Part of a small language model's weights.
Size: 13 layers, 4 heads of 64.
Architecture: LayerNorm before each block, biases, capped logits.
Training: a variant of Muon for these matrices, 10044 steps.
MLP neurons of a small language model. Each row is named by its layer, matrix (up: input weights) and neuron, and shows model dimensions 128-255. Each number is 128 + 32 x the weight over its row's rms, rounded and kept within 0 to 255.
After each neuron's rows, "fires on" lists the tokens most often at its 100 highest values on Wikipedia text that the model never trained on.

L3.up7 [176 110 132 148 108 182 100 155 153 122  71  98  82 156 191 193 100 114 105 123 131  98 165 107 132  89 162 109  82 107 129 129  96 121 156 136  98 148 105 113 166 136  92 138 125 169 108 131 166 179  69 112 121 128 118 175 113 156  77  67  96 101 142  97  66 219  84 122 184 111 136 129 125 151 135 165  97 114 108 157 129 131 127 129 104  97 113 126 129 104 137 108 112 139 126 142 136 128 202 118  93 132 150 201  64 150 163 167 112 121 158 131 150  84 124 113 132  58 132 146 119  99 166 127 176 145  92 161]
fires on: " j", "j", " le"

L3.up640 [147 152 170 111 140 125  90 164 199 111 133 115 116  88 134 148  88 133 129 131 111  50 142 104 188 152  79 102 185 151 120 128 104 130 153 130 109 156 105 125 169 129 128 141 110 189 109 112 181  66  89 114 167 153 117 134 108 149 104  94  44 109 144  65 119 168  79 124 135 116 118 143  92 146 178 161 119 109 151 135 105 166 188  24 153 134 132 134  79  58 156 141 144 155 193 100 132 146 169 126  94 155 166 169  93 162 156 132 124 126 114 128 138 125 161 126 149  64 182 136 140 145 170 123 114 161 141 129]
fires on: "ied", " col", " j", "em", " det", ":"

L8.up149 [125 135  92 108 159 141 165 205 189 146  77  54 151 147 156 103 103 100  96 110 173  91 168 138 128 149 131 125 139 172 130 134  67 127 155 120 113  74 111  97 177 118 160 168 102 160 129 118 120  84  99 142  75 102 106 126 149 105 105 116 169 137 127 126 154 161 147 132 133 157 168 106 107 118 165 143 118 168 125 156 116 130 157  65 160 160 136 184 114 158 112 122  83 143 104 127 118 142 112 164 136  76 147  78 158 121  88 130 150 169 155 140 104 143 128 152 165 135  83  96 132 146 173 101  76 191  56  93]
fires on: "ed", "ing", " go", "ent", "es"

L3.up857 [143 133 146 128  33 123  75 122 132 117 128 125  90 165 158  98 130 167 156 146 197 145  86 152  94 161 206 127  94 107 159 105 119 144 130 140 132 162 143 147 126 121 137 124 179 154 140  92 128 108 143 119 119 111  95 127 118 148  38  97 108  81 114 116 131  75 120 164 161  97 163 116 152 128  63  92 157 111  78 128  98 128  90 169 103 136 113 136 137 120 135  71 146 134 105 118 139 129 134 147 103 106 123 129 104 159 133 135 107 123 152 100 178 124 138 157 145 139  68 164 162 110 119 160 141 201 138 155]
fires on: " rem", " of", "==\n", " as", " var", " ==\n"

L3.up385 [145 105 155 168 135 131  96  83 115  82 105 167 107  94 148 114 126 181 154 114 159 133 114 174 124 171 131 121 164  83 102  82 115 155  83 121 106 127 158 136 145 175 111 114 114 144 140 137 128 102 147 177 119 195 119 110 104 119  34 131 118  77 160  83  91 149 121 151 163  91 150 116 159  84 107  74 183 126 132 168 144 120 120 118  80 149 141 116 167 140 160 133 130  82  84 152 121 104 176 188 152 179 125 138 156 108 135 114 137  78 100 129 149 168 159 161 150 147 166 148 142  79 157 130 164 106 179 109]
fires on: "==\n", "==\n\n", " ==\n", "===\n", ".\n\n", "fter"

L3.up890 [150 114 118 162 209 181 150 150  89 142 192  71 140  95 167  73 122 112 137 110 109 155 143 142 114  62 164 141 133 170 132 107  69 148 147 156 154 165 120  72 142 123 151 136 115 179  95  82 112 182 156 162 115 136 135 132 141  92 185 119 104  91 117  93 119 131 106 161  61 144 109  97 141 112 152 148 184  95 113 158 121 123 146 103 122 133 116 151  92 138 125 135  57 110 104 134 171 121 125 134 153 152 153 117 129  78  69  93 128 100  93  87 177 141 111  77 117  94 172 131  68  87  93 163 163 133 109 207]
fires on: "ing", "ed", "h"

L5.up381 [136 135 115 120 134 138 101 135 159 150 164 153  91  88 145 147  85  79 161 113 130 145 126 121  86 102 123  83 129 121 119 177 140  97 111 150 124 123  92 136 142 167 150 179 160  86 128 146 157 190 111  80  59 140 188  94 132  97 142 142  76 138 176 128  87 146  86 181 163 101 143 128 102 116 144 184 114 150 115 105 160 112 110  88 102  54  73 189 146 108 119 126  95 130 111 114  82 155  96 117 144 135 154 158 166 118  78  89 191 143  76 166 129 113 101 117 118 147  78  72  92 137 136 156 123 112 122 148]
fires on: "ation", "ust", "al", "ology", "ital", "ion"

L8.up522 [199 137 115 124 218 189  84 153  69 118  87  88 205 100  89  77 121 176 155  96  89  85 181 177 167 139 106 127  84 118 119  98  88 122  96 129 138  96 183 122 169 117 197 142 135 142  81 141 115 192 148 158  76 137  81 162 154 101 134 125 165 120 139  85 141 122 166 126 171 136 154  64 156 140 134 116 145 169 119  94 116  91 123  79 163 148  95 137 166 163 117 133  82  97  96  95 113  62 133 145 162 117 138  78  93 118  82 128 144 114  96 102 159  94 132 124 144 153 143 121 118 100 152 142  70 136  71 144]
fires on: "ing", "ed", "s", "ab", "ition", "1"

L5.up551 [ 84 115 117 162 180 101 128 107 147 110 124 167 120 170  90 157 134 151 155 136 119 160 176 180 108 125 170  96 146 111 150 124  97  88 169  78 111 110 150  84 118 210 184 102  42 114 173  93 133 130  62 114  81 128 115 133  88 158 140 102 137  44 166  58 142 137 160 135 168 169 138 128 115 141 148 133 111 136 163 135 109 150 116  93  97 112 107 161 138 177 144 155 157 159 100 133 135 166 153  97 158 132 115  83 101 135 113 118 170 141 152 128 120 126 100 163 156 158 139 117 146 159  62 113 147  72  90 154]
fires on: "ot", " in", "9", " at", "o", "al"

L5.up626 [117  79 119 149 111 127  93 118 102  84 115  89  98 155 111  77  77 119  90 145 133 193 105 127 121 150  61 149 157  81  98 148 170 146 142 201 143 117 100 102 137 155 139 144  84 114 156 151 178 145 126 141 110 171 167 124 121 102 131 194 113 135 145  97  94 165 113 143 190  73 104  91 163 112 144 167 101 149 110 187  85 174 124 125 122  64 143 118 160 107 173 158 137 158 148 156 129 148 125  51 145 110  97 177 170 138  97 116 154 130 106 140 127 128 104  84 110 234  96  93 113 164 141 103 158 125 131 150]
fires on: "it", "al", "or", "ay", "ion"